config = dict(
    hidden_size=192,
    vocab_size=512,
    hidden_act='swiglu',
    norm_eps=1e-06,
    bias='qkv',
    init_std_qkv=0.0352,
    learning_rate=0.00338,
    beta1=0.95,
    lr_head=0.0106,
    schedule='wsd',
    max_seq_len=256,
    doc_mask=True,
)
MLP neurons of a small language model. Each row is named by its layer, matrix (gate and up: input weights; down: output weights) and neuron, and shows model dimensions 32-159. Each number is 500 + 50 x the weight over its row's rms, rounded and kept within 0 to 999. Numbers have three digits each. A neuron's up and down rows have the sign that makes its largest values positive.
After each neuron's rows, "fires in" lists the words (lower case) most often at its 100 highest values on Wikipedia text that the model never trained on.

L13.gate41:444545525481529481501477592369519542565444549490553524542572461472506528528484514523452422454529504509528537487526456478546504532441563548443488475523540427477520490513559468467468550443505432473438564523484413414452499579590538436498433444449509520719485505513504489495468465575504463611445562480471544561548486568433529450480522545524549515476505507542478467570624509570520481569457
L13.up41:537499549440467558567459454526428529458476546472462516530414598492466494427509502630528460519480503495528475443504438388391494503515495470443490569528501594540491532392427539485459505507513459538500465450531503599573501497521420542531469615422519476529492471513491557423441472444482588503456514524488598456493427492433481485511489521436532415462564478399460491548508467554551433492548
L13.down41:548503469490554460483486485450480475536530507448519553543517422504510511479503477560560464472544370525471578574469540484507471443536461470478487486519560467520481519511519490540517473454446446489568567517537520516414527471524477433498569409448450598614552470497405518491491502512466468631431500397546534570504438532516531434602486532511515480470448422470505547547502521500549606562541
fires in: "of", "several", "various", "many", "some", "are"

L13.gate579:490561502517517489532381625537575526506519470491605486492507479597490535515474477499554515522493586619513426513528513510563550517463504504536523430568476509482453492533501574512471559521423537494520429554560466524535487405395450511517538497471473553527571448500522500525470495448524529434445429557577484461433500464528505524540626539425391477564499455469483485534473504537559532476520
L13.up579:579421497432457409550493438495532440533525530473521469549435435482397437523537541474480498504422422423490455374542511529439456451510428487545464467493575559507499515458426489508528578467502542487479643485506458541476487475597502483493492437579437502448470533505544456558399465479461349522479517504522475500448473453464541552556458517476515484470433472614495513404476490462483495513567
L13.down579:548513383477490596481393476401496504515554442591559445417480489502543424494463493564521557447576517566509554495450527463551395499512481503466515530579462456475585457553520536451385532497517573432433474533492517502510571434498627454536567455569454574463553540486445457536493448518580465493525572560586478458486452452564402567528518452554456583530596488511476443592524465525509513453492
fires in: "until", "since", "under", "commander", "prince"

L13.gate237:533552544565496406480547455510559508529510555448459543512529438601514480446467523523539499451536568575499557551552474436527574517473524544349466421503466464426554510463581506572481414513477419554572402431445510545469519404531520546460474415539431519469452539474458449512409500493533554515461468526520482564613522513466514494532613433480540530497514579462524544596511548448501564498442
L13.up237:536533461405527502526422470549472509511481455469484575452628502458578403500415531499536431524428547438474440502546564451506492533476461491403495456583486382510553494486411497517453506469560493571462479509552509529464402446525551536502493523535575457511558552502437419580525547561391624511501515518567536469524471524611460538458512589525517458401515529468417552485558494443495522554432
L13.down237:573490451460436424471505506457508517470555488461483514499562502506409418319526462534505593375521493487392575408489528486469470553510508571462518459526451522501423554506459529555482519503493418547462471454546445496546492530518486537463611518496538517564534455467559610496488523505517584515479546460488560511458492523448512479593549473529610489509364456386486500624537557513520445507506
fires in: "between", "three", "health", "conference", "four", "two"

L11.gate907:497543541517560559584491480480442391533545595466513585592411536503527431520588555544441493526475516407510509484577468432509595472466433517444476463560502463479489515392497485442518550523547443511502604499628502487507558396446468406489572426488554550531489541509464507482521443536439582461423482427446531430507571442473501443453519483481613500406505478399538474486520550540448447488492
L11.up907:441471460465509442459487539627508475568527516591439530490534445490398565527541526545494532392495526523458520545530448530530448574547534454462542473520556659499462521538476506467435537431439489454399468507533567546447538478520480557561544602528438511484531472500427459538545521472469512541463557468425421494483487503507492480512518530523560466475514571566510437546438543499530500537483
L11.down907:450526506448468407571455461463559574534547537496501501573499439510547444435590464444498508412454469482550458467613420432412449410470543521499488458477448505392549471534428545478489542486495458401451495592550488491524521626457453571490499490483500552484500431514468605460523524477384469564560448556528447584598498489425404446480546530566439510507502496565561510540521479489550471466558
fires in: "some", "many", "more", "most", "several", "these"

L18.gate514:495473438517500406531518452539485433562474643438464533587480509371481417440530468537504528544600554484556464619538483530587573525489456536495490521455482444550548538459434524472534489534567473618481515426536498489462533506493461519523465403489398420485490500487458374452496429509500431441542503500543516482478512518456406586519444484565496496384498425566500539541465527494484560432480
L18.up514:498452477559517452582472614544574489453531547532559537588524459503544482505467478525451520468583545458490542491541442446539561517413501463449525495592546447567438482660440590485498408436575507455476490511554668552460464578512542470452552424498513478477433472489523546506523522537466472494477540441460542474494512448536587496497500528600464484570479363500479519493498520460534560431598
L18.down514:462511484480487526442462449485541559534561501437514557420532469422467497498560487441514408421539497550486460572432487430526390471558488513504546547446432543522480458452598535478458463447578412473554506502415488515506628509542459415445535523473507499509348458537539556478434574502427487482491567538539449469569500536419478572555476510489559554423558521479422463476497547434457452489484
fires in: "and", "year", "years", "player"

L3.gate519:458655506438517571371545480561639498508542551609491500550516446488487511503454486513470441498547573463484537570451525452538517539499501528586488519427530567541496472420501525504536470434526547469526504468543522452589502519500484412625554441460575529526449524393439503543517494499535497490437592494443462527526479545571486501498583528507457488517412411415536518567512552584437543477510
L3.up519:427561464473455539521452533550632517444507551546544523548515502475451524400535554516393567583517471448480484501499472498484479413536599558591504536446483463520476515596444509559517517444421533420445620445512562591536484514446550581538524471473552447548563514527404501577524460478447488483501433477597612457498485510461538480510416519545449511484414474504589427453456483493501555460517
L3.down519:431546480533491511534549496408455509418469460488441442502505563493562458499505462398462446486551458454529563573497486454556515428497572520549527503446597451518500570467568461541517536616486451474477505595555435529435445594583431466396592468464515511520512567507556457504613565515580509569514454474477601439460527539426548490432473477502603521502518480477386546519465554597483556497553
fires in: "school", "february", "schools"

L13.gate102:504515443524513532471443529481508488605457504541508475591519490487529576526623551527446446468513504623523621515525477519591433505497532565537486550538476455529421474519443479483385502556521467512479533433488508541518575514527458557618473505524422467520571503489494491507614495491471495470436552507458482502405467512448511504592537438544450452503546460472518477492493501546483473468522
L13.up102:469529426546424538468479546501448427482492502442436471544521486405467443537550585502445472527532421506503537493575498436470473566476437454504556507523533528498491513496471448483414512448497534515414392553435548503508507510537449489554438506457455404493485505450545560528406536536540459378539474489491522525463477517506472624600589456468357475495504433524425630485541468462502543512500
L13.down102:494467476539411563472490438507529504523544470482579493500512430469528477577573526529477561551615479501464530485507503425503492399378535586471453526603492486416536579501454548518562448462498437526525512530483567508573465515402480578513517418577568520466548534536508500435562354452528502539520411441480512517446599500540476461536580471457470516548542505535507499633494519501481486480585
fires in: "is", "being", "as", "island", "are"

L9.gate195:483547506538511473521463511565477547479516492441562513581459477507542528410490572617445496500535444497504563525544463494547439500423547458482536521521508429505566420360478504493536406436541420470471418475576476537518421533579406474503476430485386500510434462523456419493438460486505563426521490568453507451503382550499499529513488542521512494508550497518456453450563530492530469518435
L9.up195:489560563500501562559478509473572573406449600598462477505413531438521411434452497526569540426553541466442415417548477561443488563480440485490490550485598470532514520405514462464456382478528533504486504507572430594505503598599545401539601589570504541577437464533441442544419400491511464454522469439432459547495513519510456587485492434496482445494508543535515513462417490544473489494455
L9.down195:509408492404460492565449519488501525492479583495487489473518458570470460536447439462602531526454544479397453422462510461442478529539530509510503456483541572429427582375509433600468500493533525516492531478491624524518476601569446445452471559484488632512494491526443540458563506412523542543474528564501524562474505407524506439536504425487528437517560517546514579519502485486505521440541
fires in: "children", "art", "close", "closed", "loss"

L11.gate837:555521548501476516605428569455502491543485563391528558559479460544499451489565554585525459490524556451509543421528498523455527514432492530433489497445548471525449498446462532414510485501480430436396555577545512516556543506536400530588610541412526356521489604526520510450501479514565560464433587576545473537567522456445411431534569501544465463447500460523508449513507566520533433517511
L11.up837:453512473568532567507494485476454483487577476530481434581559462531492417504515567527446538485503529482461537493451436472451471494564454496535522669457486550495411486494444449492446530485502458536359465443582519455576440563552464535527517520460470535533453482507503583484526513382450507513519561522485589419593508557429573522549571523502530533490488533547544449460438578537501462503525
L11.down837:535396516477477507512509489521510442502527521606457505541558480562539519520468596493513566431509456533484518465553548415525558535491419435516561489556490484550416544466534393513527507607421480476451488515504530486551436504494467517515492536424484543515404544491473477476652465512435506636511529436414531490543526450561550416630510542581467514448450519476503533577416486515516495520493
fires in: "some", "many", "level", "of", "sweden", "leaves"

L21.gate721:563485556519501443425481504490477571613532623477369539497502448565483517451527484426468533514512463539512539554553417509440500557412469449438449552482460550568456583414420476588486536514538454521450532582549472525507532458609505519484550485496440534529506503529468502434463503418518579482526533553634520499509554483460427513548476508601520486443487609541520518592480563539648480564485
L21.up721:413382571537492423566433566469502555460500547566448530523520493583453574558518445432407371547411480521504510484549521472459485446443538493516508571438470500542488471574530392520428496428435498616492515515617428499443461455459552568508495466463486453590409462473463494461484472492447402563477466418522565576487505549461432488467447543490454514487520493548558459458418485573535561530431
L21.down721:446504576446536557464519457503479409517495518479481547475559505531560544593545509516407520614526525535380531475541467384474598413431412492491582430569474487522494526477548450559513563514440527540400378450545537526433536456526486453473485471438556535528468603488476435510509505422431532550377537477433514549602490451475516423510534478464493543564392516573589521558477484534465466446531
fires in: "many", "some", "two", "several", "three", "four"

L5.gate915:554442462466491500486442425504551473520531507550506446483584541502538529469475556525512467476491540472534547486510371435603462472494459588541533484558464431460532409547466502430553470533467487446447476460470493534517535498550513425521456476446535510428498458406446424516510515559570452500412516558524502540547485531598394594489426452489493535610491489471527456510518516520575548508519
L5.up915:561515471501502520558460524466608546433535549506497517513411455416597477490479413489474461545574511452477543500377420489470446450513484523533544524486564487567512539470532522538541464574505523391556622587481571554502581413482451565492480483522404455461520479539471446548554385628417525458484473469557477482475509594471476513498501495546521447526544494458498514534509518528477554409531
L5.down915:524475474556444513451434429420524422408446427443516471498514545529537426525499503473505462469531481454603421482470412487606494405510453480554522468535533510498445558473495594533648515451436424464567567517536565456479556460534608446522549549456533537518466477409453473533566531551525466553499566585504497477505472478443462514572530442460522494509436559427494548459519517526430475511558
fires in: "october", "april", "december", "november", "march"

L9.gate413:454596588510493460488487513501495482404574480435560477543460457492493485471485497552484544498506479410498572488602582481545603492445461538404656475585511444557546483563453459522496554464462455523505455462627469511501447442488484497544602505465359484438498483489561568490529509504472569469546556532552408517508461495571441526505428488520498519536458520517467417510472532550514485478481
L9.up413:485575566539512482513548506565531479483466516497553473452588555497557488563503497519477523454477613378477446539415488429616407498495446442518531504516529515496438482471510564468469468566526496385490511450463511526524462527497423462484498520464433508419482445475422481532622506473461469520487501501433612527482482495495515528541504547501443559506443499466456558597540503535414421503514
L9.down413:457510530504583456537528470530531574446502558506465427433519598432575471580609545488400453471456551520507455474544490485512484468473424548500449472489479500456511527567451504544450499503423505463380457439424534503513509492506453609441433581483491516463553464505476485518550490567439555591458569414430541459468495521489523483355471612483458528465442511403473450469489514522500437416451
fires in: "many", "research", "some", "therefore", "modern", "more"

L11.gate592:547576514456529488529465413421529486586456507442543486473563466593633503485506500512459436493465543537518479565515425483458462485532471521452454443437512471483502530491360468429570496425544397523479422539469446544540434580531407524503525529436402449489516495487458550450446456511416483560522513479466469604536572588474443454508556498438530467517536437484591450525527510507450491504505
L11.up592:538472555476525553406521371509552501555473546457471556519638570498528572571506440509422476544568395523447486506425558443497490537510538512410487575466442557449481536511422473573463521447468411433468450469539505509592514402518498560446430501464546498567541498465524534556442506483441437445551500492461424521484534493397535444473512503454583496505512550471507401496435514404514513494542
L11.down592:517528539578483435573497478507516555524478501436543506555553431537463485469521369365506563478562495475473454455497521458418496506559546540486547515538528596454426565424525492490558470441580511403486489582450494524456482441464434604468462504523473519506469490446455576436551591415565477444586521399487554508475440527453587468569466504504584559432424513412472604450459471553540464547503
fires in: "two", "three", "turned", "known", "township", "starting"

L5.gate440:485513516474552552482416461487506423385571527549442518447532470488498527530557426552382404531451548411499533449528519519539515524553500561536488533551531534493516459512471438580457507559482457525439463374531536578559457506606398467477470465502538499561459455550489552557545518552377542377501578447512413548559509410571433501463485522456447521489458486577493436449516512524500475439492
L5.up440:472483497478468544467468507560492483554463520587490495379522553446483628538585560478566427417451557433482503564543427479580543538510512602469511571483449482481524441486497457433515501461449465544411490477500591646493566373620448532539477535409435464529520515441486548520426481571595540541510493491488488523536402454571412442481381427456435460506575525511487467527470447420493489477449
L5.down440:401453472490495517517417545539518516555498489536534591483464539495452488565505461507582416490522550423508570585479543596518511575561482557551530594546580497465487562449548471460523414419455475505522478466394566535563439507532550429446426401467412411512436523464496516518514523556497436543501518354451516487488517492522528467525473447513433515474495520503509457571476483470382467437399
fires in: "united", "university", "until", "units", "unless"

L14.gate206:507454352527522571558475492463484492519558472481506485460418402467515549497567446554520523481477425527477580566527484485493424489519543454533489536460465416531569482537507525445492450431458409541483476554548514455516490569547457500546387452472513361536535489482471514440499514471453503497456473517414487473628382453612426539486547490499535536444482483504514424408497497450514464539558
L14.up206:482556538421473546470469527480517587519574548516511525486484472442595516444505517543481453443507499505481523514526393473507538380445460525498513453515522511505365513585540497415490517463546537384441525439462523482442489447499486481547494461571489551499470498408500500579487548524514486579511412541478522527471551532489401549488633531595504531515570461536517576592507486566563566518542
L14.down206:438439445557489574448497481500537463448568391528558506599495431437475519500518472546438568471620471423480429473475519404540519421507583457513468520559545569530382548536473560494447422513559517564521521463490459487411518501595505470462541471502515474560494411407431582462421513536508441541525463496476544488525479477567487517527509531516543512483562476463458466605562541543481457512474
fires in: "is", "it", "maine", "have", "history"

L13.gate741:523469530515543430471507513443516535572484628451446496582459446579431506396522494449533521508565637480569572425531501490461526591493488428435404533528540468468569484529536517438556595519574512584523555514498474573522507523507516455525575496499506510516441479449551476469524479548535536523342455458443491439505536504503524587548475426549526390503487489500475368517583561504512504463482
L13.up741:430411419485483499508500443507536440502486489489578465422550493505528577464553473476507567446451524442413497430470421399459485411461521456477552465489570562471474608565396576497483525454552423586566494468463572420452441539517498493551509471454478529483585497463500472444508465537548458538431471465468481525427538608600469586579404491496471557567467529439520524478469550511415461450543
L13.down741:503423454552612584469437487455525527527508476459507470458576539476440583552547534478407394486414573495454534550542453460567475547509508522587583514479450479616495534531423497511487562544542516465488548457494608507517486560528491426492425506528453492523521455523539583500567509523594497581441548502506505466532463407488485479513484538515573439581520522458503534472588493510376442542492
fires in: "year", "years", "state", "mine", "date", "country"

L14.gate134:547516475430487595424485408422562571475533472490564511510432529450427554495464363548379387593444477594471477461496412550469455542520457437501438471487541548475584448526514416533437603476504505437509500557566547501476471464538466549488536516406496485485552484464538492557468564548482488456487427590523520527516517487515498511508581517552489525462463506548488530507525565501607582455557
L14.up134:554529594473564511397543515462499442535503510476503544466439449417514453473558448434451491454430488545572492428501626469630535512556469533448529451463488583526493522437398438554621550454511490483527559474486504583558536502498589421457530533535506481472394575524592522508455561470432498472472553504540573446457546463414448514498467436442491499426415391542597518485506565533493436449486
L14.down134:516586507467469564538396562484427559407473523569494494520435459451529468555508542564475529579471488532564452500434455507596499388420389468507475390492478505512547576497416533544485428542435513494505418482546456452496465543549528474556367533489450533457489542538581479484601559515476445495481490516540450466458560508509512488502473564472478482537515473471569492473473516447541565457556
fires in: "until", "since", "to", "he", "information", "career"

L3.gate654:495512610504557480435490497432542475545562476530478434546374512432582518521488492495570491475449481497433404577563431516524478505537514409495475401397492487491491544560336516473535419483430490486496516499536468429549426518539534459473502523528528592465482461499445497462543504555429512543455628493475551474525520442472453591509365403484539449489475499569473473511552487477518601459484
L3.up654:500385567452474492483429500442572491446491545499466518423443487458480465495521411442420551514450520497574457506524402451542525451470508472569532375491542530567500463485382423586497593586445467496389449464491483541515531384502527623625506529485500513443600505543517499525548549504447456501466427450576488519593495474465435474460443512445448422454536511463441492417501495521539565462565
L3.down654:494507553497515510513537460527466468453464553480551422542468567409501450469430569465468427467415540476487590536526483540502491545510448579535505435596500500505497561455495520544524525541461507427498573567474427464509602447474522319516489504467521461429506544572553442580483506546534492512520511601473523574441458510505562488470459564427446554531426521468413495425572515538485414487521
fires in: "september", "december", "november", "member", "october"

L5.gate367:401387541515551532546505427560531477472554576519480594551458416616459560394476608526539460579522470437471529535596513580454504488512480458533408459458492459450457470511519540477570488424547488599409498555471548579562437509474529441458499504475546521524527450475484517522436533453575507515457455553565461583484478527456548513485408471508564498477513458451656460450495491512544562488411
L5.up367:471533365419585471498503594563414477506482402521458465463582521461453544474555523474528537464428481543479547525458599464532497497564426533484472399509569517511474435478441525440518570517497525550459456533511475496500462548595459493478509415421523507492479470493583512410497545457476461548503523479555537396519468522500462510497523595483603581473496455387522507445510501496413466505532
L5.down367:482485437462450542461567572508512538471492508458483464587533480430467461479448531517418516533402534514430481576553515487401490347522469591540482536524404471588497486565473552496399557474498549520429509523494495477499441488492519417463414467512520514519540469574471541535458584505476488526506562545526525458482531421525475525578483536518518616631476468507465563463466462474567487522511
fires in: "2020", "20", "2012", "2022", "2023"

L5.gate485:478548470576600482464453470492511526587455516542460458544547577513410604550474465521468444513484522491472447518511414496546511497586512488541502491437513497516617509593477427484500596501414527408383601449550504526562544584554500506536596449574519474485483461482498466583473384568513530475508487485528471490547490402473482495489554478505568559468435497518494480581478596530425526429499
L5.up485:487518516449486456555389497553432483613426386432524421596485503472513522543551525502548468542607446418511492610454452473580482555460488536477482488572533492497469484462490577455536534595489447430517537441529479465408588557615461477452513456513516539475573531471555448485548551564510532454450495465503464507478517448503492436453475517568536433547382493465480552547456549507428525432506
L5.down485:462464541428530539534517454476452547505491499473499488549464543447555490451528491402510515443476519497452427629499452514609451495489520523494455486475499553482500521538441547667638485473528590429502497516519531526429526495586588516570488497470518543453475535455546522539508531444463536497448494627482560446442529488536520426668477463533550492507475485419507547594472488545537514486586
fires in: "march", "after", "found", "april", "father"

L3.gate824:473520447584500539463560611416555519596481483521506501437510452525539481520441511445481451472600469542579503544434498466486461469523539584485478595507532467508475416521497487488469492536422458462453554463487441438531508512589436422456499447537477495538461509559446467528500448457384408552511502582487454474537462451541562484545632460471550548568445495462483565451510525457470511420399
L3.up824:475459534477445540471485553468555484547559567433497575464463511470580544600523503604558526374613465537453452494543510402604535503489493477549511477491527552474453526508539544533555422439550519489505521490508531550628429563503541463626365514447489485460480503510554496511506560465470486545605419479516609476446608534561456506496463479512478456532553516444509488503491450500662518526518
L3.down824:467461556439441517523538420501521524558493511410547476553507409537478469501529439540589455593508466485437523483483490365474502545415525493512576541537471515463533498410551465443482450495527555484445538562519455542541458500486516560448495472542508504513471575375461492536503567455554560477507521407512482466545489540541544588544500533488476559490487472577477503524506500479479564489522
fires in: "is"

L9.gate233:555469498558558486580489509465447488606522552625499487515523550435460466429559516489378444527522494439611568444480544474607496516475501431460483476527493507414435481510541403467417534540461466500537513432494492497528568601608452493508462500541494483509471523475532506432493441543460456549427603470469559599546503487464570510490542533415441501457472547522482412528520514518479506455429
L9.up233:435560500545468491471408530499508522548513502506499588555485489433503558522475553525479497481466515515488537488481587450491485474487599467471381563442442491460485611494581541479524497562496493473583492529465441578509555462474434504514528436556553438438585582457534542436489546474476494452482431502510489444510561585605500427465490495520585566376458473545561474553495505386462457455526
L9.down233:474548473514421531518573462552431588618520528444430474496563534487540466571528474539470556463539456571533470519379560442537529647544495505552561485556625531510536530505481468571602580500427503529514570496581563555517493528498466397490443514611513521477527504437486498522447505493508553555495448577458489454473510578544464496479449462500522406403477499536505543606511496550590472518553
fires in: "law", "two", "between", "body", "both"

L13.gate372:527503437496522334499427524508539549506555486529600504474556527515459500553427517578424513539467468508464474554520418514502523514504519537485475518410441536461574559486490410466492447512362415430457504546487484422517504542526442552505542447494529430538561454521555558515546492467474521464442453512461571449525534516490614450519442490502517517435577457475473542475572583522581527533497
L13.up372:523489509542416472498570457543472484439383548527468463498465475417493472473523484468500446464476522529490425556539472472406472446480551489476475461571507541584564490515524512580514500481506507541547514516397604481422466558566501542590496386435408507510556485467526479575505555539573469546413530561439509488438572531352479492547492484497470505482520487555590483581515508652558416555446
L13.down372:594471481501618433611503450539450433426488544543516590489554500531556473456578509445449467481507510486480517455637471494463526242495511524434458498532457534555549543493534527411549528460581476488499458454511457460495499562536533439549475509488533482546433548558556459464538399526526454565518506351451476560553570530512443479427619512481534533483477486504521505509519441477435465569455
fires in: "the", "their", "his", "magazine"

L5.gate144:461611495524499526500388558549517472570482456471511544385500464452613588482511514544489418452503579486555499491464454524498527522527509460501593549383593434473599472471470489488562485512498442536454446525559552480619525580510424509478466442443506481529512456532551504468459541504512530478547476519480427431516428564557456517444548530553573450553628480530516533450496531432494576571452
L5.up144:484456452507474582515449543542416439461498534584503440498395547460541441518547512482405481505523594421442423476525447517528472414497483501534433608478548421472456470528488455489485451499452482605537561412515513478573466481523467507506498452407522487569502443551503482516508477530525498428455513502465453514485495562487592461482455499548475564505449504546471456543560414491546576422529
L5.down144:453484481511372461469505543507472573552429478507486483524456472405495431583515545526542428422452524470483535473564530523508486458492591484441536487475437473491453510484500428451513473477531537589467572467542521519475503447445476538530460493549478425512414409546543395480551592491515494496503444352431501590438440467478486499473520529472499454397485555551461563553515425441411420439470
fires in: "united", "university", "close", "closed", "under"

L5.gate826:501525511462482480472537493539580547582525504456456490460466445464492530518456486636479472431505537465522570504504588428512562517426435511534610535453505406536538462487495470545460465570456429536504435542520554536497560538567450564553462601521431507583494522510491535485441477470512545432518497531535481491597457445486483466470477394378439486577565465514486517474620473471581589582455
L5.up826:589414445478431534448488424532373480466514520528522528423453467538480479530564474583450452504499476497573470533520497481534457545426402410502556490499463554567470592587551498438458575512417507555456477475540528474416469502435491513511508522428473425546449493474512568534530445470346508430453585522518384466520491473438458540519497495518441509472427464645516526469444455440544500498530
L5.down826:432425509598492548492492494525571547477520430525439506478421458446441563449475493455507507452505498403570595504539483548565507502458422446544456489570506422504479501416445435485531451488589462495488464457550542502585446449486450497483423410401501371481479446528534495538525542503451515497514475531507576580533467559518546490431546453443497488517462455508503516333533537574402536455469
fires in: "university", "running", "river", "under", "runner", "returned"

L14.gate712:504523514500588636462477478510541505471496522488559487458574473546498418463448491510505441527547523562554585542535551533428500528486514513393448503393494418434460461584550434548509515463551373562494526525520511528570588533420434514555496477558459552535631483517536540528473519476440453537446516532542444561511491466505479472486504478577570451446525412474545506520505500440435445498491
L14.up712:501515471379506419518482501444475585559642511546499542446564428515444471448482598493442452515538464460422527494482414649492445478417596461527556525487452542546455517527536503502525511494581418561492558600487534533462474519491476445537562448507494487536442478404440476385536495441474474530442522520574462415517415472527501616472589513545494545473544499504473514471498496483508519533569
L14.down712:512495503442470634463428561542422526595574569416531511530543550466415440509469607528472522461509489574499411471523504534549482466455513445508608465471536491492512512509489526444479504459551475415487593521529542558578495580521489469546526580558481433436599505463455580455553484529494529596467552590487492447513490458528553503428492537537476623471508494423413490546530551544523461577494
fires in: "with", "2023", "two", "2022", "2025", "2026"

L13.gate320:579428482563606538459393476377507470366561469440497567497600391521569501572461556483545439565500499524533562452573454510517577500575472475515488446565398477562541464517428448394506467518523370419510495455446431453505505501507477564486440452527519537403473502520555506479513499510527476454513494524533522564572509497525468475503422494487382479449451556533543512486467573619487445494468
L13.up320:512471617559528487562542537471560518514453545455528491458573421495463473480484590627545557391511552452557480479492561503485498487498561454460445500532439606474555470517558538480443564518553542449443542530518487530468503465441460495528534496567493489545581491484492451496410487464520579524502587415553536420493520463463482609525514508478651473518510439411506477502458490569530501521479
L13.down320:438535557482665476546460474554587516477509482506535434489469469481477566431527607437506467489594489434452561442437577447523561517525456541498524451586541471464425435568467454524477607489500454540518448442482556560507521577529451518506601436508556563443465585444432444513455536515489434549535591570553519484470518576517539529452527511444491415410545418615455434529456584547512457554524
fires in: "football", "average", "another", "footballer", "finlay", "maile"

L3.gate550:563619542526571460498538528391548452578478453419500465526459480574457454518542531512519460561507415564459479597546466552533458509463508519405517543584501496451535487542512568529498515424438471443400556453545517438508493438547541480511466422539458543509526544469505422475441442513496511516509632463525480461415486568577537518534612436475580550507416486446449520599554521472450487462449
L3.up550:552494514503435482479416602430504384546570437459563464442454510446431428542531592519508420517561456544422492573432531528459474401460458510495577568583513433542554479548556463404526452508416368449539481437516504444434476484543504503485457483381417517592517498502532490421476504452502496467467477499533467408420505543601377455534498491473528612585446472475486515527569520484439523534531
L3.down550:498546475535558543540529506521472530413518485453499531496526360565497503581500501463533464526516476387471531538464486532480445502334550583517508557512515508469597441494532497603471514483493486503455573541520564535523525513535532500530406479543552494498474510455528473507482531496441478511481518357469441424490508542515532483535575520485462535499505416513389463529481402522548414438510
fires in: "is", "after"

L9.gate14:559481483502574402442506467547442428553439542491435551564467399503430399407490453607483469505530500520465542528522535489517506531482537583406478470566503598524490479515421463443397541498553425489511533499448465551500507514600439549607514503504523501527571494421483524580503458501345521604467511456484464575599482417520471437468588553542531503448527521461556428526521531579462448500435
L9.up14:507486475428516508468478453533531508575489413534508614455583473476439516424478548587409458470466474510483477476532456502536460521542380447492503491537436471495598523452530551511504482492468504496492501471602584533416501538418455549536595470548477551449505497534522465394460459508436477633423456464549566483569586618445389476466487551546559553449526629476536532517438454533433502477462
L9.down14:531545506506489383517424523424526569538562517533503485485608495491419541550551367414501538469567524494515586486542531456470554489509497514475484520470466556493402536465489511521561503449525490511429480554584439529555557515507564380526550481451608602473415430440553494439480542423476547437627478587484531565495517391455523431534555496506461539465454542511517518478526487471469551465423
fires in: "two", "three", "four", "non", "no"

L3.gate81:542539511497595500427532548448463506489466520445451628568522473508458485595447528419383472522504538447462503571496520434556464457594506523479401502609536450502457491542460550551460498540456473484511509471540558430502453573454420508547456425472505579496537523480660483484543536530491501453588530574457475489443492511496511589515492468508470483496390509547606543544552437461435511503522
L3.up81:481579592400481484515497512498551514402511517546482482482504441420433585466477492495483542518552530516470478552522344474539495555540558507615519603445458409467460483447571392522461505517468446489494524475505460511528541613452525534504608575566516539430526450498522633463493560581488509506570429541538551474474465460389494457411461467561472420451567418495420543507485422511524603584537
L3.down81:445526505517542467479526468438500548512593467438490524466485467542473555468575578438566353571437548515524418523502500524510444413445562414527488490425486584466454498488491567440463561591515546487504551462487516411462421607530504478554546426483508495529423494507492479539529487463502509442475432602505458388414523447478507544312455521551477502550476627453523490490412487479518525483475
fires in: "school", "gold", "schools", "busch"

L11.gate654:490508479551562536424525473496618426595523518554485503507548502511447343515499447476446514604431445473530550405474519433478428495477513486463544523331436455530612443482474467491484544469477412475495512463557478515585468612472397470528495459515419452473506571518460470471431475487529442514547577519507509587531588482477564476458467468446564492457446494454468559558550549502512540569556
L11.up654:504500435477466501583449484502465443581527480675495437421481540494521493510525454514441485565382436388544642521503509464521451510504547547409467623434543576423492481452579507514449561470547483514493564468489576529510505594514406505556571533570523502532493544460585528485402481529392463462461558529580512512442581570462471494399552630496574495454472551536517472502562447526516490520506
L11.down654:519440528557448506539519532450457583518540506524431492483572494435506490609542530569509581458507534471438499486456520479458503384432586483533443431489438634508484505476503561476508540471534480414449480583486514529465440557572525535485472497525648468496511546503504504484547550434413483494555517563523383533526537450433547486601582513524567490460515578570544488510457460526544458604501
fires in: "between", "blue", "gold", "both", "rose"

L13.gate6:598565508501543495355448482429535522525435493457584592501430420545494505516436549438542494449442444499393476571563487481500516474616456462455394509549517467464511412488456415501480525502493543480416429452505474473533522558616544573508397424519461552473577495613484519514569417461482405453455506573538503527465526474494564485488521510541381542568490524463528516538527525492523462465540
L13.up6:495476531435414424514540491457443414524514483500559609497418519500438460496496463509474495483543453442516505525481425472576489485484520465565517570538482398461517474522559414471550541458488486457548407516556456591517559473494475533471498468551476489553479440507453443431462423454478504489490584502502464459513557474529603566497570459466596440510481482467491418580494593467503504434473
L13.down6:463513493504472493543429497471512421561466531454449485493526515588419428556581415446527488507474549468486428476477581465508537643549510641535537485550632534489534506448541556546505509506484427422495494461493505471519567519475525526575490523464565475505497512478514421557513484629500489573510470544555465445427468467531555574424413526450429515422517452544446531462571594520519495442554
fires in: "championship", "football", "footballer", "game", "round", "division"